Weights of a small GPT-style language model, trained from scratch on English Wikipedia: 76.2M parameters.
MLP neurons of a small language model. Each row is named by its layer, matrix (up: input weights) and neuron, and shows model dimensions 16-79. Each number is 200 + 30 x the weight over its row's rms, rounded and kept within 0 to 999.
A block is one neuron, or neurons of one layer that tend to fire together. Before each block is what it responds to, as a language model described it from the Wikipedia text at the highest values.

Responds to: Onset of combat action. Verbs and nouns for the start of fighting or force in conflict narratives, such as opened fire, commenced, began, bombardment; weaker on force words like forces, loads.
L3.up326,175,172,204,196,235,186,205,165,148,211,187,217,225,151,177,203,189,231,165,191,190,199,141,208,159,220,263,230,204,249,198,201,170,227,216,171,219,149,194,202,218,218,180,200,182,164,223,194,196,226,163,201,162,240,234,212,176,206,157,188,158,185,183,151
L3.up354,220,168,162,197,207,258,206,219,200,238,217,196,160,127,164,194,159,217,238,193,192,243,200,207,206,182,190,226,221,185,192,208,168,199,231,178,177,207,268,170,245,151,176,170,195,214,188,159,228,147,158,190,183,209,177,194,227,242,219,188,190,218,160,231
L3.up1360,212,209,175,185,198,225,205,175,157,160,233,197,189,172,171,171,282,170,207,193,192,190,166,206,163,208,153,206,206,195,207,183,175,199,174,246,233,120,151,198,207,177,199,205,243,206,197,210,224,212,164,95,171,159,171,184,180,282,189,185,219,226,235,211
L3.up1395,217,176,230,183,226,151,198,195,106,201,209,213,183,219,221,156,191,251,213,217,224,223,234,216,206,169,238,225,189,200,209,214,226,229,216,148,221,246,215,191,248,192,223,234,217,168,146,227,208,222,185,186,198,188,250,204,210,236,119,150,154,169,196,168
L3.up1780,185,179,171,193,165,208,219,197,181,219,193,163,220,274,200,198,144,206,180,252,256,247,219,187,167,227,166,140,214,217,185,230,171,165,204,213,255,224,180,239,200,184,146,209,202,166,190,239,212,181,205,143,182,197,218,213,236,195,176,236,204,208,205,215
L3.up1992,157,211,265,227,173,225,269,153,182,206,162,212,177,232,226,234,173,181,194,211,236,220,177,218,177,204,163,158,209,231,224,187,204,168,170,170,201,188,304,178,170,227,162,250,169,243,172,183,208,250,227,165,201,187,180,119,230,237,210,250,184,180,201,240
L3.up2003,193,227,234,127,255,222,222,187,137,231,159,150,200,235,180,223,240,147,225,243,210,230,186,144,232,198,192,167,215,225,207,198,208,180,180,184,196,226,234,224,198,192,167,183,195,234,159,217,146,168,287,192,173,208,228,178,201,219,191,241,157,206,220,175
L3.up2157,177,166,171,159,191,173,183,171,194,225,233,172,156,204,178,132,204,238,199,245,227,229,197,143,244,167,188,217,236,173,158,143,169,242,192,166,187,170,247,167,195,186,203,193,244,206,167,200,171,214,208,199,155,189,203,210,200,204,186,220,164,225,164,175

Responds to: Track listing entries. Item numbers and leading table cells in album track listings and other wiki tables (the 1 in 1. "It's Mine", a leading |), plus scattered words in song and album prose.
L8.up2276,231,123,230,189,249,217,205,240,240,204,167,183,244,212,206,204,192,161,207,200,202,246,231,209,240,215,207,180,171,170,157,198,159,237,162,138,224,227,143,131,202,194,162,187,180,244,229,162,167,241,241,217,183,209,195,220,202,230,162,183,184,229,210,175

Responds to: Match score openings. Space or table separator right before a match score after a team name, as in Real Madrid 6-1 or drawing 1–1, plus other stat-table number cells.
L7.up912,182,186,184,268,119,194,231,229,173,185,238,192,178,201,281,207,202,160,220,231,212,213,183,211,233,172,159,190,199,194,243,164,188,197,249,195,179,201,250,252,172,215,170,181,173,186,231,151,210,201,222,202,167,148,227,194,190,201,145,248,227,192,206,214
L7.up1181,200,201,190,194,169,194,176,229,178,232,180,168,161,183,175,195,194,210,204,205,176,188,204,150,200,197,181,230,115,188,151,219,236,184,218,236,216,159,218,190,213,205,210,197,243,210,189,170,224,138,198,202,145,164,223,129,204,143,142,208,220,185,162,219
L7.up1333,208,218,217,193,160,193,208,188,226,198,202,166,223,159,260,173,213,159,208,275,198,215,206,194,234,190,166,185,197,186,207,186,201,109,243,215,181,194,253,223,189,192,174,161,250,207,177,197,238,223,232,193,244,238,256,189,226,143,218,187,175,199,185,204
L7.up1396,212,240,165,174,218,220,200,219,177,194,271,186,218,196,182,157,159,224,222,204,192,193,201,178,209,161,194,205,188,173,230,211,206,233,221,255,232,210,239,167,208,210,201,205,260,187,183,243,187,236,228,157,222,207,203,180,173,195,209,214,166,173,167,217
L7.up1406,181,175,200,214,188,220,172,214,176,178,207,199,200,232,192,212,172,157,194,189,241,214,218,210,247,224,227,162,202,193,205,227,130,210,197,232,168,190,145,193,205,220,204,168,200,188,139,214,224,205,209,181,212,187,222,213,188,183,193,197,182,167,170,241
L7.up1474,197,222,213,197,230,197,222,179,200,140,220,210,153,262,164,165,210,155,188,183,214,199,174,160,238,186,148,230,162,197,192,213,223,154,254,194,177,156,241,138,202,230,195,133,182,175,185,243,180,170,150,165,260,162,212,204,190,198,135,179,199,150,176,182
L7.up1628,211,143,176,156,202,183,155,234,186,204,226,166,219,250,170,216,195,159,186,228,206,205,219,177,207,226,237,237,226,156,154,188,248,195,133,161,181,205,214,209,236,157,227,222,219,195,160,214,213,155,221,232,207,246,202,191,237,237,175,210,174,184,197,241
L7.up2154,250,148,244,192,205,194,245,227,228,198,276,179,244,197,174,169,170,195,270,143,179,166,201,212,239,216,237,178,252,218,213,209,197,215,225,143,209,237,194,178,207,194,177,168,204,217,229,251,184,190,161,189,153,192,178,203,221,201,238,254,165,197,123,195

Responds to: Music track and performance terms. Music-production words in song, album and soundtrack descriptions, like guitar, song, b-side, string, theme; some unrelated word-fragment cases too.
L7.up81,229,234,176,206,240,176,203,218,206,191,197,205,205,196,172,235,124,267,255,162,232,255,215,228,206,168,149,169,225,166,171,217,166,191,229,159,196,210,240,252,184,219,142,204,211,132,250,215,203,205,213,173,233,221,160,248,205,202,210,155,213,176,161,199
L7.up427,260,151,163,211,197,170,208,190,211,206,183,186,156,161,249,169,140,204,216,188,143,154,195,210,261,253,187,195,190,206,188,244,184,204,168,165,282,230,221,194,205,136,157,225,168,184,229,257,183,224,174,165,183,218,178,272,196,247,153,165,205,217,234,175
L7.up1229,265,147,216,170,198,233,184,191,198,132,175,166,201,207,178,183,176,137,222,205,203,241,169,251,210,209,221,129,210,166,191,195,257,217,200,187,251,246,202,170,189,226,178,214,197,223,170,170,198,178,217,239,133,126,184,170,200,222,193,208,209,163,252,213
L7.up1269,146,153,201,167,176,202,150,129,212,220,204,128,219,219,190,187,242,164,238,233,164,257,162,207,219,223,201,211,195,172,184,216,205,203,186,221,222,172,213,201,225,228,162,290,176,203,236,205,117,177,139,230,248,245,245,272,209,182,209,171,199,183,229,266
L7.up1387,260,196,215,229,241,179,214,202,162,220,242,235,254,269,155,205,212,269,179,200,156,172,176,212,189,184,229,212,202,233,185,182,168,156,230,210,221,238,205,206,208,153,188,241,149,184,251,236,212,199,198,213,207,126,211,231,164,200,214,173,166,131,168,184
L7.up1607,208,227,203,165,176,214,178,233,214,207,192,211,232,190,167,181,183,204,174,220,187,175,180,215,177,215,243,154,240,203,232,205,146,275,195,159,180,192,232,154,268,184,205,184,179,221,199,233,167,210,244,161,223,220,173,243,140,233,197,183,195,203,228,161
L7.up1649,258,162,212,167,208,184,227,176,227,244,199,168,238,130,196,221,202,216,250,215,174,274,208,173,212,212,180,180,191,208,154,180,248,223,229,231,249,232,179,242,177,207,165,170,184,266,196,193,151,195,222,242,236,204,193,202,191,182,191,170,266,221,205,175
L7.up1932,190,151,178,215,229,233,182,252,220,170,187,201,198,175,247,235,189,192,189,210,177,258,132,167,170,180,212,207,195,189,202,180,176,171,297,208,221,205,223,225,161,171,139,194,143,200,197,223,193,185,165,181,162,189,148,254,146,197,121,198,248,167,225,149

Responds to: Clause subject pronouns. Subject pronouns or noun phrases beginning a clause after a comma, period or introductory phrase, e.g. he, they, she, the, it, followed by a verb.
L3.up131,178,140,233,219,170,157,229,194,185,214,268,232,202,197,172,199,160,119,179,231,195,191,227,218,152,213,213,237,234,166,189,189,242,213,170,164,233,253,210,182,190,247,178,177,263,245,208,231,154,158,198,200,207,212,167,127,170,206,240,187,217,179,192,166
L3.up243,147,189,192,164,172,153,276,122,217,207,178,204,171,154,235,211,205,221,253,221,130,198,173,207,202,196,153,178,217,211,203,143,196,189,138,247,213,200,166,175,192,209,196,204,191,199,209,180,232,206,165,219,188,137,252,238,213,185,197,224,168,179,167,179
L3.up775,209,181,196,267,160,183,188,129,214,210,189,200,201,226,185,160,191,235,241,197,194,200,169,180,177,198,178,226,173,204,228,185,212,187,167,187,237,157,223,185,206,267,205,225,211,189,159,177,208,201,204,208,213,203,191,259,226,226,213,184,177,193,219,153
L3.up782,195,137,200,181,198,146,225,216,143,229,156,192,220,182,203,171,192,214,208,214,170,201,156,161,133,231,202,214,189,185,180,224,207,216,231,181,229,191,220,218,171,222,180,242,238,185,218,165,229,174,218,226,234,196,210,191,166,210,236,180,189,175,178,178
L3.up791,169,204,181,226,227,226,250,167,225,263,230,206,224,203,249,160,190,198,194,226,133,190,156,216,181,198,220,191,207,170,199,126,213,166,181,228,181,256,200,159,197,244,194,208,181,200,214,249,228,158,193,260,199,151,192,209,203,180,156,219,188,214,234,182
L3.up1087,180,226,204,159,219,161,211,144,202,197,222,191,150,223,255,215,125,213,204,178,144,221,169,255,237,202,263,208,169,193,231,179,279,182,144,220,177,205,188,190,144,192,167,170,194,205,190,250,195,157,197,215,229,182,197,194,175,217,210,202,198,201,203,186
L3.up1284,238,186,192,125,220,210,232,208,217,243,168,192,195,247,192,223,192,221,220,168,216,239,155,212,201,205,188,211,188,205,166,264,192,234,161,202,143,153,189,163,186,212,184,183,235,215,191,140,254,239,226,219,185,236,192,192,144,171,220,166,192,203,210,168
L3.up1928,174,213,199,202,191,167,250,194,176,193,154,220,222,168,180,169,121,181,197,207,176,187,206,192,165,212,174,173,241,270,173,179,194,234,208,200,128,222,227,249,214,202,200,182,183,175,207,188,260,224,257,237,192,192,195,199,179,221,191,195,207,185,207,237

Responds to: Military/aviation action words. Verbs and nouns of military or flight action in war, naval and aviation narratives, such as bombardment, sortied, land, assault, flew; also nearby prepositions.
L8.up2211,152,199,213,149,167,185,207,195,220,204,190,224,233,214,183,173,230,233,208,223,256,187,178,197,204,253,234,236,201,187,191,218,164,160,196,168,234,194,193,199,210,273,204,214,232,224,198,190,194,172,158,266,145,165,257,214,229,214,174,187,199,215,213,210

Responds to: Clause subject before verb. Fires on the last token of a clause subject just before its main verb, mostly pronouns like He, they, who, or names (Croatia, Presley later).
L8.up1996,203,203,238,171,221,193,171,127,213,189,237,196,158,251,239,227,187,206,226,222,215,185,207,224,165,189,246,213,204,228,253,157,212,223,228,212,216,210,170,234,241,219,164,182,199,206,190,249,184,199,245,271,209,161,208,207,143,178,198,271,219,171,225,187

Responds to: Subject end before verb. The last token of a sentence's subject just before its main verb, often people or groups, such as the two, he and his parents, Rangel who had come,.
L7.up241,196,203,218,212,183,185,204,214,182,205,152,226,200,164,186,170,179,212,173,219,160,199,185,146,218,160,190,227,204,225,215,197,219,140,198,146,219,157,227,230,167,178,205,177,225,204,247,252,181,219,199,182,172,259,252,180,233,173,239,198,240,151,194,202
L7.up538,161,196,160,257,233,197,129,224,212,188,189,193,240,186,181,176,234,235,240,246,192,222,229,195,195,190,145,157,186,232,197,168,211,211,168,185,180,174,164,216,245,192,229,165,205,219,246,246,194,214,145,199,171,168,204,194,183,202,222,148,210,200,191,152
L7.up1313,216,153,199,189,253,201,181,220,176,224,234,170,201,214,181,221,230,183,174,211,195,190,215,200,129,229,171,188,191,182,247,196,199,172,253,219,245,207,199,178,221,175,195,191,201,195,194,253,179,177,195,212,212,188,215,170,186,203,174,221,211,153,193,159
L7.up1405,163,173,224,219,249,222,164,178,199,166,257,209,147,225,188,185,219,155,202,201,273,164,185,184,200,169,244,217,136,184,158,197,174,210,182,187,238,227,196,223,223,185,155,180,167,263,212,214,282,186,159,233,192,177,193,256,248,160,208,237,201,173,266,155
L7.up1744,138,183,224,193,163,134,189,194,211,253,198,219,195,182,195,136,177,221,167,199,222,238,189,128,228,194,194,139,192,269,187,191,207,243,194,169,222,224,216,265,192,131,158,189,217,178,203,196,233,113,232,232,156,176,181,191,194,186,239,210,240,224,170,167
L7.up2164,197,231,241,182,174,164,190,253,248,197,280,189,209,176,231,184,181,212,158,174,225,200,187,193,242,171,177,148,220,235,202,209,197,227,258,218,177,207,227,186,190,233,144,195,196,135,237,192,210,195,154,204,208,178,154,156,204,244,170,156,140,200,185,193
L7.up2377,169,200,207,163,261,177,222,210,173,232,258,213,216,228,242,219,190,181,197,214,188,123,179,166,213,214,210,200,208,191,220,242,164,191,176,191,182,172,182,159,207,176,191,224,168,123,165,217,192,162,197,199,126,111,222,168,174,151,218,234,117,188,237,212
L7.up2500,216,160,251,200,172,168,161,182,202,172,208,221,199,219,202,171,211,169,230,201,166,201,206,168,204,239,209,184,195,229,183,233,144,224,194,206,245,205,222,252,173,163,142,168,199,160,130,187,210,200,234,250,157,258,196,198,195,227,207,157,190,173,174,157